Weights of a small transformer language model.
Size: 10 layers, vocabulary 32768, 61.5M parameters.
MLP neurons of a small language model. Each row is named by its layer, matrix (down: output weights) and neuron, and shows model dimensions 208-335. Each number is 500 + 25 x the weight over its row's rms, rounded and kept within 0 to 999. Numbers have three digits each.
Before each neuron's rows, "fires before" lists the tokens most often just after its 100 highest values on Wikipedia text that the model never trained on.

fires before: "| ", "|", "'"
L7.down444:517533463499496472523507504515530525488484475525504516534532502478439516444514528505472513529489515498530506524521516499489524494524460501499544499511472519509533531522492489545489485497494474473522525491539475472476519540455500486510475487519495541503477531489516540497514493495503485500475559490497504518529489520485501490509506488527510517504545522516498493479504498515474502490503

fires before: "3", "4 ", "3 ", "4", "2", "2 "
L7.down350:552496496474526529514492530534523529482476527496529476508506509499516462486499467512529503486499514463514511476476491517487535474454512464506493524486508502473485465474450550487486467477487475486504515495519516508489530492503543549470479541540507520466496493479496488461476526481578459515483526474507501468505468496553477482479505505518520497514486463517494452480489502477459542508473

fires before: "|", ":", " "
L7.down273:523472466507476483477491504498528508468492450473517485532491497479501498511523496516505511499506531494480470527506511463480511488470509476466467494513484536506467488513495532486470473440487522463464490460485482519517476501493516458485516525509465515503506484458472501522499504475518518513485472506481475501520503468482510530526455510514447511506547486557495492533466496475501476541480

fires before: "\n", ")"
L7.down733:465500487531490505483497512532456523484500469523438455460477534487519497514506485474514485504511521493528475501504487542499475514534485514502481496464492492484487441463476533495505502531496490501488507521470500531466551517546465494518536438513466458503529454539534526497518510525505541522483503519495519515470541483505483492476513483479525537536510517504478460487446508498494552502490

fires before: "a ", "the ", "one ", "by ", "well "
L7.down2192:497514498466488490488504529486548484528550519484498533465480493477495489507466548504497478458509507495476524466476545504487474511458479490452499517502468437465495498480494492516554515498496512512539507456458564451552550454528539530486514435483514524484529532523547503449517481533484465529546530494536499498528509520524493480510494527528524506542489493498476482516466496522483481527503

fires before: "| "
L7.down1659:512490511488461485485471503574522538538474531505487511513529506492485473505526515541510494517499541471513490503511503527497482478448488511514487508495539505537494510484469529528517496444487463490459505482467519525503561474496497481479546512541529489504497454476526555512476436482448482488454535491450476540506498446462529501477487503494480513517502498500456477536499454515504511495518

fires before: ". ", "| "
L7.down2567:512513528509514465512468480490484502518518508472513460485467520446498446488527498487502494488483493515486467506498524534499476515478532470478533559524469495494505540502466527527527487527461472498528483503529505516471513508477488539494517487530490516513469470509509549522494481458509516510482496495528471504514541457508518499541524508482488474569466535499490515491518524506491466498500

fires before: "| ", "\n\n", "\n", ". "
L7.down1960:509486514489491495494514511459489458487489510493521482534501515485499482513457493489484502519524500516508530474481458500504474516498481522538463513515532510475530490498512505544508517512482502483461482525516502458494546523481501494528486480485488494493529513495498525464519446524461521517456500496471503522522516513532500487542533491436508479512521544483502573516482460473464448487499

fires before: ". ", ", ", "."
L7.down1228:508486496494474473462532508512506561525535500489521528500525522542458506502497466461491540500480543540486521488465489508524511512536478465492470494505470484485508464446514531505521503504482505507496506489487526545523537463520532506446501502501522496490489513534496511509500474512491528500492514507474475503500498482504467524482497465477506473392511499468464464499487498457484532536492

fires before: "| "
L7.down1595:536552493513516516523501488536509493539485500498442517485543449497515464512516470529524520535452507493489469543495476541493486474502520495540498500508502456475513507486509497492472508483479514470492537482490524464524470480511498489487480495487534482502480484520533551537505534494493512496489494507477508466482528470501465480507513499494537498512508452530495526518468482525557496500469

fires before: "/ ", "| ", ": "
L7.down1164:554527551482509456523505470492499473491554498444516490511485531478454536504470488514468479526467508514504489489501494487482491520487519517489478516524520473465519520512490474554504520472429505512495528500500499494487533480512498527482483503485464475493488480419548526515499471493517523484506500577530546512475509540492478487490470506525516476463523491496510516504544485488495519492512

fires before: "| ", "|"
L7.down2212:531471565512511491532512477535483479511496469461485492505480515502492492518469455525528552471488505460507523505509534433523488489484492524496501465489490514520513496518562528501468479469490456484524510495512495457522517478518522510533526464530501439511490522468492531496455506444520483506485530506468477520473508479554504535517514509485513535490504471478504518487490516538484473492500

fires before: "is ", "(", "was "
L7.down495:458517471494514476491526538473484487509468473499509519456499514511520473504443484488476500517500517547511502497521489532527508514477520449515469485477529522511513500529526515456521510508545454494476486509522491492514520540456504545495472514517517495487514482486513493495552501511450466518511462497513469478493505489499477552496521490501528478505487499541569500503510544489447496483456

fires before: "| ", "- "
L7.down1056:489462524481543520494497479497485522531531515536497484524528504525519512498555463511510503488500550494449497523504464548481478471456485521460563518487489531543485455464472525503526473485523525473461534517452537478455513505543506474475503483499484488492474423510492526512514494436465493516476494513536517510498450466537527479501523498498447489554521489450512498506485487528471567500492

fires before: ": ", "| ", "average "
L7.down1965:488510530523505512524501514543472488485487502496512527468463457502510522509498534552544508541492515494492481506485522480560492492478566473518508483509457550497515520491531503457489517480499515481481495457483525468499543471478488482535492468515512505495510507499489497528455506487492472510499506526548514488517503491476502524490490542512499504453450518458480541507500486530509527504510

fires before: "\n\n", "qu", "Neil ", "Mo"
L7.down425:465478446524464492517490470467467517483512514476527495533512542520494518482476532509505520495528504490502502521499518461452491476503537512520483538517483514448501507534491491502487495461492503532491490544531542454517453539421463515488502524514515513516505534522485503460494503524501459511462477484472504513486541557490476495471477498502479550512558483521490515483485503546477489509515

fires before: "| ", "S", "|---|---|---|---|---|---|---|---|---|---|"
L7.down1857:476475487505495490468531496555474497517522492481519544550508499474482510522452490477483541503496477494489544488547517509507508525523480516536552527474478493468499470505559497526522504509537516497498509520540499497545514511488502491474518463515530487499487521496519493489540471481505500465524497499529487536540477485493547462482493512505523521479517500450488504516520507467504484507522

fires before: "0 ", " ", "0", "or ", ". "
L7.down1870:468514542479506515478500532489474502502519502531506543534467536510483470482501505536505494465463489504507465508496492501454499512519497502485496484515487521542537442491487476481488464500450472479532517473492505488497470495493505513544485512479553486549491480502520521519523458485540437493493549554529500488456501533532522475528492499520484475511483504521472523515485514488512508514508

fires before: "to "
L7.down1343:530503463497535480503490491470505478495508506524497512490506482510486486541465532494478505458497451511484472490513501538460484555532492478509519500499496500506484479519541440528527538516495501497535529472478453484457503508503503468474492509515477483472503519510479522475493459516507517495511487455499523468482468518468506462515514480499565497526461468513533514474473483545464521533490

fires before: "199", "200", "201"
L7.down1313:481493486515452528482531482470474496488545481483480460484516509496497534546538525478532489524536560523495516507527512510507507460527505478475455512523493525523506491506516509492521536553493509499489498506454524480505503532495461537492500501470492513474497467520493512474516489480507493514488520494476512542520527497485539489513473493529490441525504490532482528505501506474488502496498

fires before: ". ", "., "
L7.down1058:506486519496542520529524501469541511511509518468517524515501533518501472482488466510489504472473484533453476452482492495503518514507518508499459450466481491496533470498575515477478482524475512526507528523526480559495471483516487480467555489535505505506526507508540517513471519540462429482523510492499469475497491503502523488536476471508519439463536543486456509485481502488508487499522

fires before: "0", "1", "2", "3", "4"
L7.down2037:509529511480470507451505484511460502467511497480492497533491512533497469456542460502509493522519564491472519543500491492465500471507530498475534450511503513494484545504527471473486489477484489490472533533489478490527480471529510547484491483504528513489509516463523502494509531479520447491521540484495498457521479527496473472501497492507545503513482514457526516529501487497528509516533

fires before: "| ", "(", "°", ", "
L7.down894:485498526577506518494467529513543480454520505525510510503456466528506510538514526456505539496471478505498462501487498508518552503553470454485487476461498518515512510497523510467486493471478482525484517512461473479524508495476556513502529477514535529509508522454538499520489520453495497476500480497538465488524476525534515498529512514463502478487484484514484476518543519560463483467495

fires before: ": ", "/"
L7.down2454:534500439535489479528492505555531469505478507502499534465500498502503548523482483530556488470492519496511452487510513445504506491491522521480488508469473532501507541497499440476464508503531531507503520532492543468519487522528478497451520470479528469507505502469505499480517515470465520494491486543508509491504474493489476512502536516513524498539493496440502507469536508500479495518540

fires before: "| "
L7.down2550:539496475484484491514528465511506479465467532522510496502499488506487489525467453505506522519495541542526527493524486469511438516512465481502472478485488489492459521533460505492493513484510494446503512425514483445487508534493485436494508456539511503469519528460549511503481510499510452490480527515483511505480494544443491497495491480516454466529495509513502484513471521509505499521482

fires before: "is ", "was ", "(", "has ", "the "
L7.down1881:503536511529512511465468554460526518538485509521515500464560516529495492503495498481481519545476525517542444479453478463486501505530487471497528521511523479521521502537489532482505474481515466503463488511476489531508514491446501487477497499498489461463517519493534513457520494457472507528493467493511472443461475513460505515516555518508524426550528488498489496563463522491525511514544

fires before: "/ ", "0 ", "and ", "0"
L7.down2487:477511517498504483522524457464489527485486504545497516475505513489520509536469470485515475462518502472483470532481487461528483549512493517510490499503440467500461504467520513516510491498505513445459498474484475511508502494470474522485512480461481534510508497530496478502505529509492469495513500496449485528497475541521492521514506542498478505507463500473487505504520467494529486516514

fires before: "– ", "1 "
L7.down1627:481502522509478521485484481521506537503513503496520541504531519504542456487487471496506518476466487501547441515493468501519511582535486468525500513461519529485528530505491522474521536469542486480480525513494519497483491481490502555519526509479444530459463484474503502479495497509512500522461473456499504481493487539467535444529550527519535490537474490486506492485530499522544483543509

fires before: "″", "\n", "E", "W"
L7.down1346:497508476488512524501458544485478453517487545549532478469508513495505491507500510484494504513524544519525500478457461461498490514524506446467463498545489499537546541488458482517475480498525508506493484467442487463499480510511507516494508482488504477503488473472505534482534517521496557516519497461496437486481515492524475508462532483514542516524463521490551526489491502485503502517525

fires before: "| ", " ", "votes ", "House "
L7.down611:540506521513540505488468450474521503531497532489520503506488490523533478499482456500535497515485457527467493517471480484498522521506504495533482515480471503512481529558458550470494507475535519460540485501483554471509556473516486452512539480508521543509495484519496476471566465507517529503495526509537506480517480488511545505536544486486520527465497499457494517510520482541482496556528

fires before: "| ", "2 ", "1 ", "(", "Ret ", "by"
L7.down2061:505471500490504509506497461476487564470520549520501526495515488517475494466501428479496541504521501515472501531479490491500508529515453573495541447463477503462458477508494514505479500465496513466487536508481520482481523465540486522490489487503545515482508476484515489487519507496490505483512519517506494462487514522525520530523523525517536541465490502473486539492527504513482492525479

fires before: "198", "197", "199"
L7.down2171:521522520569479462504489465509467443475485452504525522522521515479519510496491500483524491497507474430491470481471548487521513467440491493530537528531519514500487506492478521494522477509513517507521514508498474490504467494427493523500524519493468501457499512484507493457504512490498490450492473460470520471488508488572503487506479530510472472503565489474506456495453536509479455480472

fires before: "| ", ") ", "|"
L7.down1703:506554540472536531484493495523466516492498517532478517542490516495477508495525500499524486508494503474510513561478497514534490515468532497462517502506498471494476530484524504531516536498553461543508501506502519481499455476501501530507513510551493509522476517468445514536497506492514457517498478470479523528498496511480492516490491507461537561522527458466502473533448490484505499508523

fires before: "6", "7", "8", "5", "4 "
L7.down479:502482511478512531494463535537486535462483519482518480484478510495508519455514474491514496482467468556520518482465500515514531500502472530522523551475491472483457494500564431549507473538497502489518512479499449496533514462514490523485516528523487488472491474506509528462489488518517491560445509465493504494510525487462553547489514499478486514507472494489477528521493473480528474570492

fires before: "\n\n"
L7.down2495:477496532512505520491490487531513530477536518527517529548491513511483487473523490512482514501527520476490470465508512484477524475467508482449523514508498494479471564537517479503545494466519500516494484502495521486503478488480514496493498472456527521501490538569467506496491471516475489518482485502455444540525503467488524441501483529553486501544503484500474463484514497523500501471518

fires before: "- ", "0 "
L7.down455:507495482469543546490484465499503500480520498505501529530529447489461518509506470482481503502515495498459541515487510518460499511493498485496496489529524507497514559469523480526480538490504521511488517484501463519459519517489524517490493530471479476543470519468459490522504484496536513492548559497511494523525548488484487473508512490490537516566486495520497508450467440528516514493480

fires before: "4", "5", "6", "5 "
L7.down193:496517485495493493541484500515478497513475529499462524490500489496538529516500491524497526480529485496503547531525451483494505497479478480492462539512539502523535488502507474486467476469543471532479504513546527529505540501491514489511536498531460499518518481510533498508487506527507508491548502462485512473509525532510477510505512463499485489504471492473512493527518494546494500499524

fires before: ", ", "\n", ".", ". ", "(", "'"
L7.down1108:542491472485507513523473535487434502483492522506481517507488491476513524485495446475495502563522495483506497448501468499539492501522485506496509465500473412519492501471482486557505524507514503502456511497472516506522495506522494513500527466485517508528541490493526453495517500555505516500529492524493469535519498501492509486507486479528477524476488471491502502566509475525554519477522

fires before: "199", "7", "3"
L7.down2509:487491431532499495494498534498491490553527499497456457478485518522523474539519490494484521507483513474482494512451497534565515510477507490529518509541478483479479497513542479538468553509497473498511461456481481512480470486483494485495488498492532518497486513488488518550513498523499524476509515456502543539500496519533458451491486456537535536540461490512514545469481503516465489548482

fires before: "\"", "the "
L7.down2451:529537529494507480474493545435476554504550559508499508520504507487494505513505541466526483549497511408481536497472531482493469496472497493490506467510506498507523476510457494543522506460516478504500494484503518471500481490508475460499500527519522487523467537502476483456475492515547486526474519496504516502501508511489460466539493482468493521521493515498498470499494471478502531474511

fires before: "6 ", "6", "5 ", "5", "8", "7 "
L7.down749:500543508504526488501482505526512461498552500447533507485478456514530497547490443488536523525504433460540464516473528506487497506502444513500529526538521460515530496538447448502470448484488558521519515475482517506489504509476473491508473496505475499492513457479550541486490525517476460505517500497519511475502506467462513506536551482501494458507516491482501494515516492506539460458509

fires before: "/ ", "0 "
L7.down2500:499507487508501526508499536491490494518501493479483512482522501515453491462510517478461529498504484514521490505493529515516493514501491493476481509473511521428462534499511498463473481462533484498500469522477490566468528497555497514499476459511532485518533504490498513517484493462482493524525506512504514509469491511541492487502538473493495520510552486508476482539478509548502518452535

fires before: "201", "202", "| ", "19"
L7.down391:528493479525485531505461503512522512533485479519489470487488465482529509514490528496473502487548466486535465523479479512493511492474518515473517506473486542511488433513478529450535485506477491481518505559491504502521496519518502433529486476544527448514504517476560479543488505536540515503483522478494487491548499506479506494499509487487507532481508507492458502529502444552512465492487

fires before: "| ", ". "
L7.down585:519527528488487501496500469508530523518484518521454517476535508527506448493509488502526465493508512503500505483526480481515460490488482496539518499459501515538487459500495473491468477486520506515506453477494508494544483472485505489448486508498480508538502542500515486503500521481471503519482504442509508454487469510456496454509510489506513498535479492461486527509484468521490505526517

fires before: "(", "+"
L7.down911:527460492502486532494469498501518566478552479519514535523506498543510492508514481509504528544536503517540504527473541481497534494505508515475496451518463521505524514503519422475483495496476519525475554509527502467497503475501461500469517502543514504499525502457524496524514505472449539507455485491507513487501529494504520550484535500505534455544546502486473468504460480533460522510510

fires before: "| "
L7.down2204:492506498496532561509503506495513496496502535507513565499507472516469473513477491491506476499525494501499481521522482501491527515523519508500536478508455524527469471490478464513489531516508509521479518523478530501514515477515490470527506477466499495500515533477530513455514522528467506448458527500517537452497506514456520493486518497491476472606498480466456520526492506506481494518491

fires before: "| ", "|", "\"", "wan"
L7.down1990:496482470473455495493453539498564505545497484553497481452483529473491491495499502499500441508501501493479517480504520479470528496520496479543481460501502499447512516506518539480497507422492497518501498496461517490491496504531522529493544491468528485551464509514489502499479488483492463502504501481475494506514493527502476503534491522482484517602505484544525495494533514544497477490523

fires before: "3 ", "4 ", "'", "2 "
L7.down1843:504509471506542525507492561523487495508499552541495497496466530494522515513491519464489530494485518496483531452472518455550509557493505482482538517505523497513551523499479510524503465538472483517492467499468512478462527524483483511518498565553506499505477486485488536531528503536510469498514456503502491476477501499483518501472469525524522496575506504486471508483510512494468487529514

fires before: "6 ", "6", "7 ", "7", "5", "5 "
L7.down1966:557528519493489522498475502506476458508499536506453486502482514510546459542470499506509471504477519517487517493467500475519485493512458507477517508543519477464486533561511499464480488516542495501501511491487529489507486519495552520507470494553457505481530560467467478489527495510518443557495482456492495512480501531480510516503481530546473502559573457530517544542521479486463479525508

fires before: "an ", " ", "an", "United ", "0 ", "'"
L7.down974:516499488512520490478487471485503519514474500528469515512502512534445522471510511473477506519496541503486500546497499482517475490485505519459483456463499474459519494539478489535473545493498488503528514484479525504493480510534523474469464534540485487506489489478482479499532503521535510530503477457469505517493486531531525501483514515478528473501501526478513468510486492478531473488533

fires before: "the ", "}\\", "its ", "ft ", "}"
L7.down2380:483502478550514478482499513485438471544520483471503493486503483516531506509476500480511503544516467464508507496522541501484540515512509508532497547496529523487491492517468484502499431521497506504535470507493513492485488471494535574517515462535508535514486515472525472495488466521458446510488546564501533496510487514498525505525473494477532492535550454544521517537501567531532497515472

fires before: "/ ", "(", "the "
L7.down2361:520522515515534451527473496522516506504498497482478530488507464526475522497480506499509509527529491497496512526497478507526520531487521479540488511480552521505511491481473499507512517504518516497505499517496522500513492486496487522484530512475511535469498476449493500531469529481518507506512491544491494480502484522476523458484500496494482491486498549486512504532461492491508469506505

fires before: "a ", "is ", "an ", "was ", "the ", "in "
L7.down252:482469502483526488521493522496529504473509524537522537566477503513518464495471510481499529526508497513506506493506553478511459483524522518507522547525503509523496456545492520495497509507505496489529519484485474430510489499513502484467511518472497516522501579511493499497550506479525547473506509475496490456487488509470499522504492489492495453511467473512476452472454465488508469473452

fires before: "| ", " "
L7.down1833:501467468484461496475492518474497511505438517510514520533480442522483464498478527494497532468502509530512482451503475481494517506526489559475490509488523508502510516480515500491484486485507500526499493502490551555494547522500511515543514511519480521508528439451523532484495500511476478519507472504571492505504507488496537494490504534457541534515522498505582517476527493463485448494483

fires before: "0", "2", "0 ", "1", "5", " "
L7.down1596:447522516494523481496487508464490520516512442502491543505482535479469495467494535511487490499495529494486467521493465524492502483489494442478480505478519510496523522558446478510493518522510538458490510484499488501507517519479509487511463506452511499524497526506510522481544472524516476481486495512465469508506520550542488484455469466504502481512472471513445542485520506506456482482509

fires before: "200", "192"
L7.down2007:535520500505475559459507522514444453441508508494497502518506520432506520507488522480482490476540505496491514481515524514531502506498461477506526522503502532510474511442515507506498564533481507510504479512505476501509483498507520511479508487509482510495519496453481529482492512462517525483466489491490499463466499461538488523510508484544447462536521521518539488519512481522491482525509

fires before: "197", "196", "198", "188"
L7.down117:503515405500555510510491496518489451508475508451505482475495549484500460485538489481537508470515509466480521467502534500468523501530499493494510471488494502519520473476532496500531535496493512512500476492456493452501494474449505479520516500507479503506476524468533508486508491486489508514454488476459547525483477484510516515493508477506524517541469484490488501472497477460505529471478